config.toml
parallel_block = false
init_std_o = 0.0
init_std_up = 0.0305
init_std_down = 0.0
lr = 0.00243
beta2 = 0.99
lr_head = 0.00904
decay_fraction = 0.899
batch_tokens = 32768
dataset = "wikipedia_en"
MLP neurons of a small language model. Each row is named by its layer, matrix (gate and up: input weights; down: output weights) and neuron, and shows model dimensions 48-175. Each number is 50 + 15 x the weight over its row's rms, rounded and kept within 0 to 99. A neuron's up and down rows have the sign that makes its largest values positive.
After each neuron's rows, "fires on" lists the tokens most often at its 100 highest values on Wikipedia text that the model never trained on; "fires in" lists the words (lower case) most often at its 100 highest values on Wikipedia text that the model never trained on. A number after a token or word is its count.

L13.gate18:65 49 58 54 55 16 51 27 40 23 58 41 56 59 64 67 41 25 63 39 36 50 17 56 84 46 49 59 66 23 58 56 70 37 70 59 43 39 82 55 60 29 66 54 63 44 23 63 23 54 63 04 52 42 47 24 52 38 42 69 45 71 65 42 58 53 42 47 37 14 62 59 55 49 62 85 40 61 49 56 35 48 18 62 48 46 83 44 48 58 24 51 38 48 54 65 35 36 40 44 38 61 38 32 46 42 54 32 67 58 36 66 42 51 72 80 43 48 46 74 51 51 46 61 31 79 31 51
L13.up18:40 44 67 67 51 55 38 30 44 50 62 49 37 69 50 39 07 52 50 66 44 58 55 59 56 46 32 56 78 73 41 56 52 66 19 56 39 48 69 48 50 30 87 58 36 29 67 48 66 51 65 20 51 36 40 59 51 45 57 71 51 60 72 50 69 74 48 57 58 55 96 51 72 55 83 45 53 50 39 51 42 67 35 41 50 65 44 37 27 46 38 57 44 34 86 34 51 72 28 65 51 36 33 73 55 76 72 44 77 68 35 64 38 83 49 88 63 65 71 56 58 40 66 31 19 26 36 36
L13.down18:54 49 51 26 42 41 57 53 75 24 66 56 66 34 39 46 56 46 51 34 41 70 56 56 76 50 66 36 17 79 35 51 48 39 55 55 35 42 50 64 67 38 47 59 60 33 53 62 62 38 46 50 52 31 39 65 63 54 42 19 25 65 60 42 40 49 63 61 51 42 40 31 52 40 19 52 34 14 42 52 26 55 39 14 40 58 43 55 73 46 55 63 65 38 40 42 60 23 66 34 64 43 63 39 37 61 03 61 35 38 47 55 38 78 53 57 55 50 59 37 45 72 28 39 55 71 34 28
fires on: " of" 38, " of the" 24, "p" 5, "red" 4
fires in: "of" 38, "the" 26

L8.gate214:41 58 56 31 60 50 66 72 84 49 37 49 44 21 45 21 57 19 42 69 66 46 41 61 58 32 58 47 68 60 65 41 29 55 13 46 47 69 50 40 58 53 47 22 32 63 20 82 43 37 56 53 58 23 79 38 63 63 39 66 38 41 68 47 41 57 35 14 52 67 55 32 37 42 33 77 43 58 37 37 67 39 51 38 54 68 53 68 64 51 46 13 72 68 41 75 34 43 36 53 56 51 43 43 37 23 21 61 45 69 17 68 29 43 37 54 41 42 66 70 45 59 43 43 55 40 23 58
L8.up214:30 60 40 27 60 71 51 47 84 70 32 57 36 49 42 45 57 36 58 33 42 47 34 73 57 35 40 38 39 85 75 36 41 58 38 64 39 34 60 47 70 52 33 47 42 58 57 48 55 45 53 70 64 46 52 03 42 48 40 51 03 54 55 74 41 64 38 34 45 85 37 47 39 65 21 67 58 63 36 47 40 47 65 45 45 54 54 51 88 38 31 35 84 67 35 57 49 54 35 58 66 18 64 47 62 47 37 66 50 78 40 36 54 66 28 51 58 63 45 49 54 67 34 33 64 47 17 57
L8.down214:60 50 71 11 43 78 45 28 76 66 30 54 58 65 58 43 39 83 74 50 26 64 35 54 46 42 38 61 23 59 70 63 34 65 66 39 40 20 46 49 70 59 49 55 57 50 73 40 76 58 47 51 56 49 13 47 42 42 42 45 68 56 67 59 36 45 64 69 35 60 45 65 37 56 45 77 52 36 50 61 27 75 51 58 52 58 72 36 75 58 39 46 63 61 54 16 45 43 57 62 65 59 27 44 61 47 99 45 49 41 66 43 49 75 57 47 58 64 45 49 42 66 73 43 42 38 26 59
fires on: "'s" 15, " County" 12, " life" 9, " side" 8, " football" 8, " town" 7
fires in: "s" 15, "county" 12, "life" 9, "side" 8, "footballer" 7, "town" 5

L11.gate169:47 64 62 40 58 35 70 44 74 21 86 66 31 27 46 44 58 41 48 22 37 67 52 40 55 63 38 34 38 53 63 85 48 45 44 72 50 83 42 53 43 65 63 29 45 33 52 37 33 51 46 47 52 58 52 41 41 60 25 73 51 41 61 47 50 30 33 40 41 45 53 29 64 62 16 64 31 60 53 37 52 52 36 57 33 47 56 52 39 28 47 55 06 60 40 46 65 41 47 59 61 20 43 54 65 47 45 49 78 65 43 49 50 68 69 46 35 40 42 66 57 44 30 41 48 69 93 57
L11.up169:46 61 40 53 64 64 50 50 67 42 26 68 49 53 32 35 57 56 55 29 60 81 26 60 61 46 73 51 39 64 35 33 34 33 37 26 32 70 55 50 77 49 59 55 52 77 38 59 55 47 46 58 19 48 51 58 34 31 81 48 22 56 52 41 64 59 51 71 58 58 31 72 61 54 59 82 58 54 43 48 67 50 46 15 73 29 36 15 84 46 59 64 32 56 67 56 42 63 65 34 49 46 37 38 64 50 59 65 72 36 58 07 47 40 47 57 40 46 85 55 65 48 54 22 65 45 67 27
L11.down169:27 45 44 67 48 68 53 48 65 36 75 52 69 53 22 47 57 54 32 24 54 61 25 60 55 81 39 49 71 24 61 59 57 30 32 47 41 49 39 53 57 26 29 58 40 47 51 36 86 45 46 42 36 35 59 39 71 29 54 72 48 49 60 60 32 56 54 56 88 51 39 57 36 18 41 42 39 55 38 55 52 52 45 43 54 69 46 48 37 33 72 41 71 18 44 37 39 61 46 47 56 86 58 55 58 52 42 74 82 63 58 59 66 43 53 64 73 59 51 39 16 74 49 59 53 68 50 29
fires on: " her" 33, "born" 26, " his" 9, "1" 9, "act" 4
fires in: "her" 31, "born" 26, "his" 9, "acting" 4

L8.gate45:66 32 37 79 32 32 53 48 54 31 47 54 77 60 65 20 63 55 38 38 49 58 46 48 29 21 58 56 53 61 60 41 54 38 33 46 48 52 49 51 48 52 53 25 54 52 65 48 38 56 57 68 58 68 61 57 65 86 52 36 27 54 44 39 41 34 87 37 35 28 42 34 71 23 57 86 38 59 61 34 44 54 34 58 32 52 38 53 48 66 47 42 58 53 50 31 53 52 66 67 73 43 34 24 52 32 53 62 34 60 58 59 69 42 40 60 55 79 49 69 63 58 45 75 41 49 62 36
L8.up45:58 42 46 78 44 77 54 27 63 62 30 33 76 84 85 47 30 69 49 51 45 61 61 59 32 41 25 60 59 63 61 55 38 61 47 56 45 58 53 70 46 40 21 65 52 60 56 28 70 41 43 66 77 62 51 77 67 38 69 54 53 58 49 52 53 33 65 33 32 26 82 49 45 32 26 48 61 46 09 39 57 49 44 42 42 34 40 40 62 56 75 51 58 34 37 58 38 57 57 57 46 50 54 89 55 67 47 83 65 66 54 35 68 50 46 83 54 64 34 32 56 72 04 42 56 38 53 42
L8.down45:03 51 44 40 21 27 46 45 63 54 46 39 46 19 42 45 60 57 64 43 52 33 61 72 55 58 45 65 49 53 47 37 56 74 51 72 37 57 58 66 54 58 43 61 67 69 35 58 60 48 32 57 55 28 25 56 47 47 64 44 48 32 66 36 64 46 53 53 79 56 57 85 53 56 51 71 42 51 42 83 36 67 93 61 66 59 67 56 18 39 59 56 56 64 49 36 57 63 19 67 48 21 65 76 46 55 55 55 44 64 40 34 81 62 66 67 22 46 61 20 53 54 56 50 76 23 46 30
fires on: " not" 41, " also" 19, " be" 16, " only" 6, " later" 6
fires in: "not" 31, "also" 19, "be" 7, "only" 6, "later" 6, "notable" 4

L5.gate207:84 69 40 45 25 58 39 58 59 77 65 71 38 44 46 64 35 52 65 49 30 38 11 42 16 58 62 33 41 47 41 70 64 46 58 76 52 49 55 36 37 64 36 40 46 26 22 64 54 21 48 53 64 17 40 51 54 73 47 61 54 63 55 55 36 31 41 73 49 37 45 40 96 51 63 57 31 28 26 70 51 77 36 56 55 58 58 52 35 62 26 59 63 42 38 52 49 20 42 51 43 24 55 57 65 44 64 38 55 61 29 49 21 17 52 71 53 50 41 70 35 44 67 65 58 25 34 34
L5.up207:29 43 38 44 37 47 41 49 58 50 40 48 66 25 55 59 67 24 37 51 29 66 53 17 34 53 21 57 38 48 64 64 64 44 64 28 41 52 44 58 42 52 56 08 54 41 36 53 24 49 24 57 61 39 54 57 42 53 57 43 45 34 60 38 20 52 71 61 53 29 52 45 30 57 40 51 28 36 28 25 49 53 48 51 44 48 50 53 42 56 10 49 54 31 50 17 52 24 59 28 55 73 41 42 67 89 38 53 49 51 60 46 75 42 49 25 50 48 35 38 58 57 68 53 66 59 53 55
L5.down207:62 69 56 60 39 49 52 61 42 45 79 57 67 60 52 29 53 47 70 53 61 53 61 51 55 44 20 30 60 25 56 63 81 32 38 92 61 59 50 35 51 47 45 30 71 09 43 48 40 53 58 52 49 46 35 58 47 64 81 59 52 37 49 45 27 48 40 73 47 59 17 55 36 57 63 53 58 62 45 43 53 74 73 33 61 67 62 39 33 61 43 57 28 66 43 60 71 70 37 66 37 56 38 34 33 34 62 46 59 43 44 54 51 49 59 49 32 76 46 44 27 43 37 42 28 48 53 30
fires on: "als" 19, " and" 18, " top" 9, " Top" 6, " who" 5
fires in: "and" 19, "goals" 17, "top" 14, "who" 5, "high" 4, "world" 4

L6.gate27:47 04 36 52 43 35 59 35 25 62 45 50 35 45 64 68 18 24 59 58 63 57 60 43 54 50 63 56 41 47 56 51 68 19 61 71 43 40 68 80 31 42 48 59 57 46 29 69 59 40 79 57 64 69 61 48 41 46 49 47 46 34 40 37 31 29 43 73 41 35 37 44 37 44 47 63 60 44 26 20 42 49 48 49 89 71 78 30 59 57 28 66 46 50 58 61 48 65 69 78 76 46 43 52 33 42 56 38 56 42 13 31 71 48 66 29 55 46 57 48 58 60 45 50 41 42 40 32
L6.up27:55 44 33 67 30 70 52 50 77 35 38 56 66 56 56 71 49 69 58 26 44 66 22 42 55 45 34 84 44 58 45 50 47 39 23 70 33 47 49 28 39 67 23 65 40 51 07 53 53 26 19 67 52 69 55 62 79 56 32 51 60 46 38 77 48 66 73 64 34 65 35 52 47 47 86 47 60 27 69 47 26 65 41 40 44 79 63 54 42 29 44 54 56 51 45 54 37 76 52 59 73 39 27 16 58 54 47 71 34 36 54 48 37 48 52 30 40 66 76 43 59 60 55 41 66 51 40 37
L6.down27:47 33 48 42 40 43 07 41 55 70 83 34 62 67 63 48 44 38 62 39 52 35 63 52 27 57 61 39 45 40 37 44 42 49 48 54 72 54 65 62 21 47 61 55 50 68 70 49 75 67 76 57 45 43 29 54 57 75 56 49 13 83 33 42 59 44 47 57 58 32 10 60 65 44 56 68 53 40 62 44 79 48 34 65 68 43 52 49 33 67 73 44 15 68 47 29 47 46 49 64 60 44 66 69 52 46 50 60 50 34 40 49 59 46 51 57 71 54 47 57 39 43 52 33 56 20 62 53
fires on: " that" 29, " also" 23, " it" 17, " later" 13, " which" 8
fires in: "that" 29, "also" 23, "it" 16, "later" 12, "which" 8

L8.gate276:68 74 50 31 28 25 35 43 80 37 50 26 36 64 48 44 43 64 38 46 40 51 57 71 18 32 56 35 68 61 59 29 32 42 45 51 37 51 35 26 56 45 26 36 51 57 49 72 56 72 57 60 64 64 70 31 34 64 78 51 55 60 72 69 48 85 27 24 55 63 66 67 68 66 49 48 41 44 26 54 60 54 51 40 63 48 35 63 39 53 52 26 59 64 48 90 55 29 60 32 32 56 61 41 49 47 47 62 56 40 38 64 51 22 83 69 36 58 57 78 63 53 62 38 34 44 71 47
L8.up276:69 25 52 45 58 51 60 64 49 77 54 59 35 72 46 28 46 46 56 64 37 48 40 31 64 45 70 54 60 68 39 56 49 54 28 75 37 65 76 52 23 80 67 24 59 31 35 77 60 59 55 67 54 38 51 50 47 31 68 31 69 57 24 54 62 47 61 63 48 43 42 50 52 59 41 42 68 38 41 58 68 62 47 44 61 58 39 42 35 33 25 39 37 60 82 27 60 33 79 57 50 45 49 11 41 58 54 50 48 49 29 30 33 62 41 54 49 36 52 59 66 65 58 51 27 43 26 40
L8.down276:30 58 27 54 56 54 46 68 54 48 62 20 99 65 41 78 66 47 61 32 58 52 21 58 48 45 51 45 48 68 49 60 47 38 62 62 63 56 37 14 38 21 45 55 35 71 49 46 59 34 66 49 43 69 75 36 54 56 51 55 48 45 72 62 40 67 18 38 31 64 45 53 38 42 51 41 67 58 63 29 50 30 00 51 63 59 72 47 54 51 65 54 67 74 44 59 35 55 51 45 16 34 36 55 45 60 43 51 64 45 42 54 48 14 38 21 88 67 39 47 51 20 56 53 43 55 74 57
fires on: " and" 28, " for" 23, ", and" 12, " equ" 5
fires in: "and" 40, "for" 20

L7.gate323:61 66 56 19 66 44 67 54 58 59 33 53 33 25 47 39 81 90 27 41 26 64 78 69 48 58 83 57 55 60 48 49 48 58 34 60 44 63 64 55 47 43 32 49 42 60 49 53 66 52 56 76 57 48 29 31 55 46 58 50 36 62 62 30 17 68 34 70 35 74 40 36 80 57 63 60 38 66 53 50 54 36 45 41 18 60 65 63 63 45 33 29 69 69 46 64 24 39 40 43 71 62 29 28 53 29 36 41 60 45 73 60 32 38 48 40 51 71 84 77 45 48 56 63 71 55 45 67
L7.up323:38 32 53 53 44 73 54 30 60 65 36 66 23 73 56 51 56 42 56 54 51 56 39 70 19 36 55 33 61 55 55 48 25 32 45 58 19 38 68 29 37 63 31 66 40 21 62 64 75 29 31 86 42 42 35 44 44 37 40 40 55 71 45 23 28 49 51 58 32 55 69 44 43 57 52 52 33 52 52 36 62 62 41 37 46 44 41 47 49 30 33 44 45 61 57 59 38 24 30 59 62 63 57 51 52 47 29 48 37 46 67 38 35 60 14 57 52 70 34 43 53 60 51 62 48 34 40 62
L7.down323:69 41 71 47 40 74 56 46 60 71 63 59 69 43 37 89 41 54 43 72 52 51 39 57 42 41 43 66 62 62 52 45 47 58 29 41 36 31 32 27 42 46 53 48 56 36 59 62 04 22 62 52 40 40 49 40 39 51 46 59 71 38 35 35 53 50 36 35 44 37 47 77 44 51 99 65 45 52 47 34 51 73 77 49 42 67 23 49 52 41 32 17 65 54 59 42 55 19 54 65 74 49 49 83 47 17 18 21 20 44 69 48 50 65 41 56 54 53 26 61 59 40 54 55 61 42 63 75
fires on: " at" 41, " near" 11, " and" 9, " Is" 8, " over" 4, " in" 4
fires in: "at" 41, "and" 9, "near" 7

L13.gate287:36 50 58 54 42 41 40 55 47 43 67 55 67 77 66 63 38 38 61 66 40 47 43 76 55 62 44 54 71 55 61 45 60 33 32 61 39 61 35 57 45 69 43 43 53 37 63 48 35 65 46 44 13 72 58 69 46 52 51 40 44 46 58 60 45 53 84 42 27 47 56 39 65 55 52 38 48 54 73 44 62 79 35 61 25 50 37 24 49 79 39 23 48 22 59 74 39 60 23 66 41 56 15 55 44 59 64 47 43 32 44 97 54 41 40 62 42 20 19 61 44 64 63 60 38 49 50 60
L13.up287:90 20 33 53 68 57 23 55 51 57 45 29 34 68 67 60 37 44 35 27 66 60 74 24 21 52 50 50 50 77 47 58 68 47 59 33 52 51 35 28 52 69 28 51 43 65 73 39 47 42 37 39 62 59 84 64 41 67 30 54 54 39 34 60 71 32 57 55 28 45 35 60 50 50 60 70 56 53 35 31 43 23 32 75 21 59 53 46 48 41 20 21 58 52 60 69 55 65 61 42 66 47 61 42 48 57 60 44 54 34 44 85 37 28 42 45 53 76 64 63 54 55 52 30 36 46 55 58
L13.down287:63 65 60 36 41 31 46 46 55 78 45 48 65 64 37 74 48 15 46 60 53 40 22 65 47 23 68 35 34 57 46 44 60 41 48 45 40 41 39 52 40 30 62 53 29 55 69 47 53 51 64 49 62 43 33 54 57 48 23 33 44 22 58 75 66 41 60 44 46 34 47 20 38 62 61 54 62 42 15 38 67 36 19 44 61 58 46 17 74 63 48 21 71 34 64 50 39 49 60 70 65 61 36 66 69 62 33 40 76 30 57 22 65 52 52 45 40 74 41 52 29 58 49 12 45 61 48 25
fires on: " not" 16, " to" 12, "ust" 11, "ould" 11, " could" 10
fires in: "not" 16, "to" 13, "could" 10, "must" 8, "should" 8

L5.gate296:38 54 31 41 47 46 57 32 47 68 49 36 76 38 48 55 57 26 49 44 48 49 38 58 47 56 43 50 65 53 37 66 57 47 40 50 70 44 46 76 44 78 62 22 33 60 41 38 65 58 62 19 58 37 66 68 38 56 49 41 38 55 41 49 49 34 47 41 37 81 43 32 46 37 73 47 49 49 66 55 53 51 41 53 45 38 38 94 29 40 50 67 62 69 46 24 27 49 33 54 39 55 50 59 70 57 41 29 72 40 26 73 48 32 63 42 34 63 84 40 66 51 65 60 66 59 50 60
L5.up296:45 52 52 37 39 48 39 52 52 82 38 38 64 43 58 24 26 33 74 55 31 75 43 54 31 48 57 38 36 39 49 84 36 60 34 51 49 32 37 72 58 76 46 52 38 51 64 51 59 48 43 27 63 43 44 61 48 33 62 41 38 38 55 42 42 16 89 55 44 78 52 61 30 34 50 30 48 39 76 46 23 30 43 48 23 51 46 77 54 38 52 45 92 41 47 48 18 64 55 62 61 37 45 48 61 56 61 40 53 40 44 51 60 61 53 58 60 61 73 55 44 43 50 27 84 57 56 47
L5.down296:65 51 69 54 45 54 36 52 49 71 41 56 44 55 43 48 42 58 57 46 17 68 70 70 40 66 43 45 45 30 47 56 33 54 33 44 50 51 43 45 64 61 38 35 60 51 54 66 56 47 33 33 40 63 26 87 39 56 76 42 21 17 31 44 39 27 55 47 56 71 47 78 50 35 42 53 43 33 56 71 20 29 83 41 19 45 40 44 87 51 60 46 78 18 51 60 52 73 37 70 35 48 69 57 55 51 13 37 59 34 53 38 61 61 42 40 51 53 38 28 13 25 38 55 64 63 55 00
fires on: " was" 32, " been" 17, " were" 14, " house" 13, " being" 7
fires in: "was" 32, "been" 17, "were" 14, "being" 7, "house" 7, "are" 6

L13.gate197:31 46 89 40 61 56 68 45 57 58 47 41 48 54 56 62 71 56 61 49 26 47 55 68 29 63 34 31 39 31 53 85 59 37 52 50 44 62 41 37 38 52 68 43 31 44 38 71 21 52 44 52 30 63 49 29 55 81 39 67 55 67 42 30 67 53 38 58 37 31 53 42 69 51 62 60 38 57 66 32 58 63 43 65 33 62 45 60 60 46 31 24 56 39 32 32 46 32 59 65 55 46 57 51 51 64 74 67 40 46 37 52 31 37 59 68 45 28 45 19 09 43 59 48 56 47 59 54
L13.up197:83 57 39 45 34 56 56 49 45 63 59 34 58 60 33 74 42 34 81 49 35 33 48 54 40 57 68 44 46 61 75 47 55 55 47 84 61 75 53 75 47 69 61 44 64 57 37 62 66 59 55 53 15 35 60 53 49 36 65 43 52 67 48 30 41 61 46 63 34 58 56 53 59 64 49 29 66 56 58 29 42 60 34 85 30 58 38 32 50 31 20 60 24 38 45 56 52 61 27 60 47 33 46 57 47 61 62 56 74 19 43 73 43 40 38 51 64 60 37 40 38 33 53 71 31 58 49 61
L13.down197:55 45 60 42 48 46 34 61 58 45 67 51 70 34 63 78 67 56 22 81 74 59 34 68 26 60 38 60 37 07 51 44 53 52 53 58 60 54 41 41 31 52 20 44 31 35 60 21 49 68 39 38 32 43 44 19 48 43 78 29 37 32 60 67 59 44 47 76 60 68 56 71 53 30 42 29 53 27 38 22 64 26 69 70 55 34 62 61 51 32 45 16 40 44 36 47 47 23 50 33 57 51 48 33 49 46 41 38 89 35 73 31 54 70 48 76 73 47 61 41 48 71 25 50 18 71 38 85
fires on: " to" 74
fires in: "to" 66

L8.gate343:45 50 95 36 54 55 63 39 78 75 43 52 60 59 46 34 76 54 39 59 48 27 42 89 57 28 50 24 60 47 53 73 49 57 46 58 39 48 33 53 62 46 27 60 41 67 18 54 57 60 67 30 51 43 54 46 63 63 40 31 54 44 28 44 58 61 40 38 45 42 40 31 53 60 44 67 46 21 51 67 67 36 35 57 51 52 19 50 32 39 54 29 40 66 37 77 36 34 60 58 87 62 60 61 61 59 39 45 50 62 47 40 52 28 22 50 47 49 42 83 45 29 35 48 31 19 46 63
L8.up343:47 56 43 35 49 66 45 51 46 37 47 45 46 56 38 29 50 41 52 50 18 47 69 50 58 69 57 36 63 63 45 39 35 55 46 59 27 60 62 87 56 64 29 53 56 55 65 53 49 43 27 69 68 38 67 50 52 55 56 40 49 69 51 30 48 73 70 70 43 35 80 48 28 63 43 84 70 65 54 40 61 62 66 52 36 32 83 44 49 47 22 41 53 34 77 48 80 36 69 48 30 42 16 19 61 45 25 59 38 54 38 57 74 36 60 34 59 65 54 61 43 56 55 64 53 49 49 33
L8.down343:46 39 36 50 56 68 48 52 33 49 32 49 44 50 24 77 56 60 22 37 61 60 62 34 54 68 57 50 28 37 48 68 41 48 32 53 90 53 41 34 51 60 37 44 29 84 61 66 45 38 45 54 55 34 61 43 49 49 28 70 34 46 71 40 44 15 56 60 23 43 34 95 37 60 42 40 38 42 54 69 53 69 61 82 43 49 53 73 74 57 48 55 66 66 44 47 34 45 88 41 31 48 20 59 52 59 69 42 33 70 55 50 44 56 54 52 67 56 88 65 24 25 31 53 75 35 32 36
fires on: " and" 30, ", and" 22, " gr" 10, "ience" 9, "otes" 7, "age" 5
fires in: "and" 52, "science" 7, "votes" 7, "age" 5

L6.gate277:49 62 40 66 35 27 52 51 66 37 65 65 39 45 28 36 77 44 31 54 02 55 12 34 48 59 55 45 64 54 50 73 34 43 38 75 31 77 18 61 38 61 49 34 55 58 47 47 46 41 31 28 40 53 28 59 49 56 34 56 38 63 55 62 53 58 20 54 23 55 74 18 53 61 53 67 72 23 66 70 57 55 31 29 20 44 50 30 49 46 54 42 78 47 44 52 48 38 58 43 27 49 40 54 40 41 45 38 48 50 59 18 38 35 86 66 44 48 37 56 27 31 39 50 47 51 48 62
L6.up277:38 93 54 43 47 43 50 43 26 35 45 30 35 35 30 42 67 40 35 21 47 54 66 49 45 54 64 64 39 75 44 49 37 77 58 56 59 38 24 72 53 32 68 41 56 73 86 40 39 66 43 52 35 46 34 60 34 27 46 44 32 56 25 59 50 38 50 35 62 56 49 44 62 51 30 38 38 57 44 43 58 35 55 29 46 44 61 51 54 48 53 66 60 41 68 49 51 63 51 51 48 73 55 24 49 60 65 44 19 56 14 49 45 51 58 55 53 40 55 56 65 63 54 50 20 87 50 57
L6.down277:69 71 55 55 18 41 34 64 54 41 52 47 47 60 50 66 68 49 26 35 78 39 38 59 39 30 60 21 49 35 54 77 40 76 35 40 61 55 47 44 51 68 64 63 73 42 64 59 57 60 43 51 45 81 41 67 33 35 63 69 60 57 29 38 67 31 51 44 47 28 65 35 67 71 72 45 53 68 69 57 37 09 54 61 37 21 53 77 32 48 51 48 54 53 53 61 54 55 87 26 74 39 49 54 55 46 46 50 49 70 38 48 57 41 50 33 53 50 55 72 49 59 61 53 00 74 66 40
fires on: " a" 43, " his" 18, " her" 17
fires in: "a" 42, "his" 18, "her" 15, "see" 4

L7.gate227:62 47 63 54 40 85 33 17 54 68 21 58 64 50 26 74 68 47 47 46 42 54 60 37 44 76 44 44 53 75 63 24 43 40 50 66 55 54 80 51 46 62 35 32 63 58 35 81 22 58 62 42 30 47 58 30 67 44 53 47 40 66 71 27 21 59 54 60 52 26 33 38 10 17 67 51 50 21 42 33 67 74 53 21 44 46 50 30 45 66 45 47 38 61 67 54 57 43 60 59 46 79 43 40 65 34 41 54 45 42 48 55 66 56 79 39 48 48 54 50 50 47 57 43 67 65 60 66
L7.up227:61 20 19 41 23 45 32 46 48 90 50 44 27 73 32 33 47 40 72 58 36 35 56 46 55 53 45 54 39 48 48 47 47 63 77 49 43 06 39 22 44 55 82 48 65 40 28 59 47 58 64 32 49 39 63 53 39 54 31 41 25 41 47 51 38 80 67 98 18 53 31 45 74 65 37 80 57 52 57 53 57 63 46 52 72 60 38 45 46 53 45 58 74 60 51 20 67 46 55 69 63 45 47 44 52 62 56 61 30 57 59 34 37 43 26 44 58 75 61 34 30 27 42 50 36 33 40 59
L7.down227:45 62 45 82 47 37 62 64 56 57 55 42 50 76 49 49 35 34 58 84 40 47 40 37 42 55 33 73 47 56 34 88 49 39 44 52 61 71 30 52 21 44 46 49 38 52 65 28 63 52 28 45 50 41 66 32 45 56 65 56 43 60 43 67 55 67 61 50 71 61 59 51 54 62 23 48 46 58 54 59 64 42 33 58 47 83 76 57 10 40 54 54 44 34 24 41 28 10 72 80 60 53 51 38 49 41 72 63 84 65 31 45 44 32 32 36 62 35 76 37 63 49 15 46 31 19 20 62
fires on: " and" 22, " which" 20, " inter" 12, " USA" 6, " after" 5
fires in: "and" 22, "which" 20, "usa" 6, "after" 5, "fra" 4, "east" 4

L8.gate123:40 55 56 41 51 39 33 57 64 55 61 72 42 58 23 34 50 54 25 67 78 52 43 60 64 45 40 62 65 47 59 23 59 36 44 34 52 47 45 33 24 40 51 37 30 49 37 39 39 48 64 44 36 48 58 55 59 58 72 29 50 65 53 39 58 48 53 67 42 55 44 37 54 60 51 76 38 56 48 45 54 80 23 20 47 53 32 77 48 11 54 53 44 37 67 38 48 40 49 37 49 46 67 52 46 29 70 23 62 48 74 44 48 49 20 26 62 49 60 81 60 67 75 56 56 57 67 41
L8.up123:78 66 43 46 50 67 73 47 70 58 47 65 69 41 49 46 51 40 41 66 53 35 58 65 27 40 40 52 26 18 57 67 62 56 35 73 57 60 41 00 42 46 43 53 52 37 22 55 54 25 60 32 75 28 52 34 58 26 27 47 30 36 60 71 54 29 58 74 62 56 70 43 72 46 25 64 57 56 71 49 52 66 35 60 65 88 49 30 73 45 58 43 39 62 50 70 34 28 44 44 60 50 50 59 68 55 56 56 77 62 46 30 44 56 57 47 78 29 33 61 33 53 37 46 42 53 57 44
L8.down123:30 41 41 76 52 51 35 63 62 38 60 61 67 52 46 24 00 44 59 34 37 78 57 56 52 20 72 42 47 33 57 56 55 60 52 31 67 25 28 54 52 56 41 78 39 56 56 47 59 15 15 54 52 39 32 44 40 54 60 42 57 68 43 55 57 38 62 73 55 58 35 44 71 56 35 56 45 46 79 40 53 51 57 54 32 74 31 40 75 40 71 22 44 53 44 59 58 45 24 50 45 53 82 71 49 20 79 36 66 47 42 46 84 35 66 67 51 54 47 38 59 61 49 70 76 72 69 37
fires on: " which" 32, " New" 21, " who" 16, " play" 5, "com" 4
fires in: "which" 32, "new" 19, "who" 16, "plays" 7

L3.gate200:46 36 37 65 58 46 37 52 35 60 41 22 47 36 58 33 37 81 46 58 57 46 54 67 85 60 80 38 50 65 32 60 37 60 65 79 57 60 71 63 37 45 80 44 55 84 36 38 46 59 46 59 33 00 36 56 27 58 42 60 64 32 56 69 31 54 66 52 39 52 67 32 81 33 42 50 39 57 36 62 43 75 44 60 24 70 38 58 42 57 67 58 52 35 58 56 52 31 61 82 15 45 56 29 66 17 50 48 42 40 30 64 25 78 66 61 43 47 60 32 39 53 43 66 69 57 58 63
L3.up200:53 40 40 99 36 33 52 36 49 53 30 48 24 35 45 55 64 62 65 37 61 42 50 69 85 52 57 57 37 45 58 24 74 32 38 48 49 45 79 45 61 46 51 42 44 47 31 68 71 60 68 51 54 48 39 15 33 38 37 55 39 62 40 65 35 32 43 42 51 52 32 48 65 43 62 36 41 39 52 25 39 63 28 34 54 86 41 69 53 57 35 47 56 76 53 53 57 50 53 57 51 53 67 59 74 60 35 46 52 51 58 08 57 41 60 40 48 55 39 58 71 22 58 38 46 36 51 49
L3.down200:65 40 46 69 49 50 56 75 41 78 52 42 02 35 75 64 65 50 41 53 68 62 61 66 64 59 19 55 50 53 38 63 38 38 58 60 59 40 71 52 40 50 46 70 66 25 34 53 49 55 73 49 48 49 46 50 64 46 30 38 61 38 37 60 31 43 41 73 41 36 48 20 27 54 63 31 56 53 45 32 49 48 77 20 53 41 58 48 54 43 45 74 85 58 69 54 52 60 37 58 32 48 39 55 91 52 56 58 57 21 37 47 51 34 61 42 63 87 69 44 38 65 73 53 50 62 44 58
fires on: " family" 19, " County" 15, " football" 13, " appear" 9, " You" 7
fires in: "family" 19, "county" 15, "footballer" 9, "appearances" 5, "career" 4, "three" 4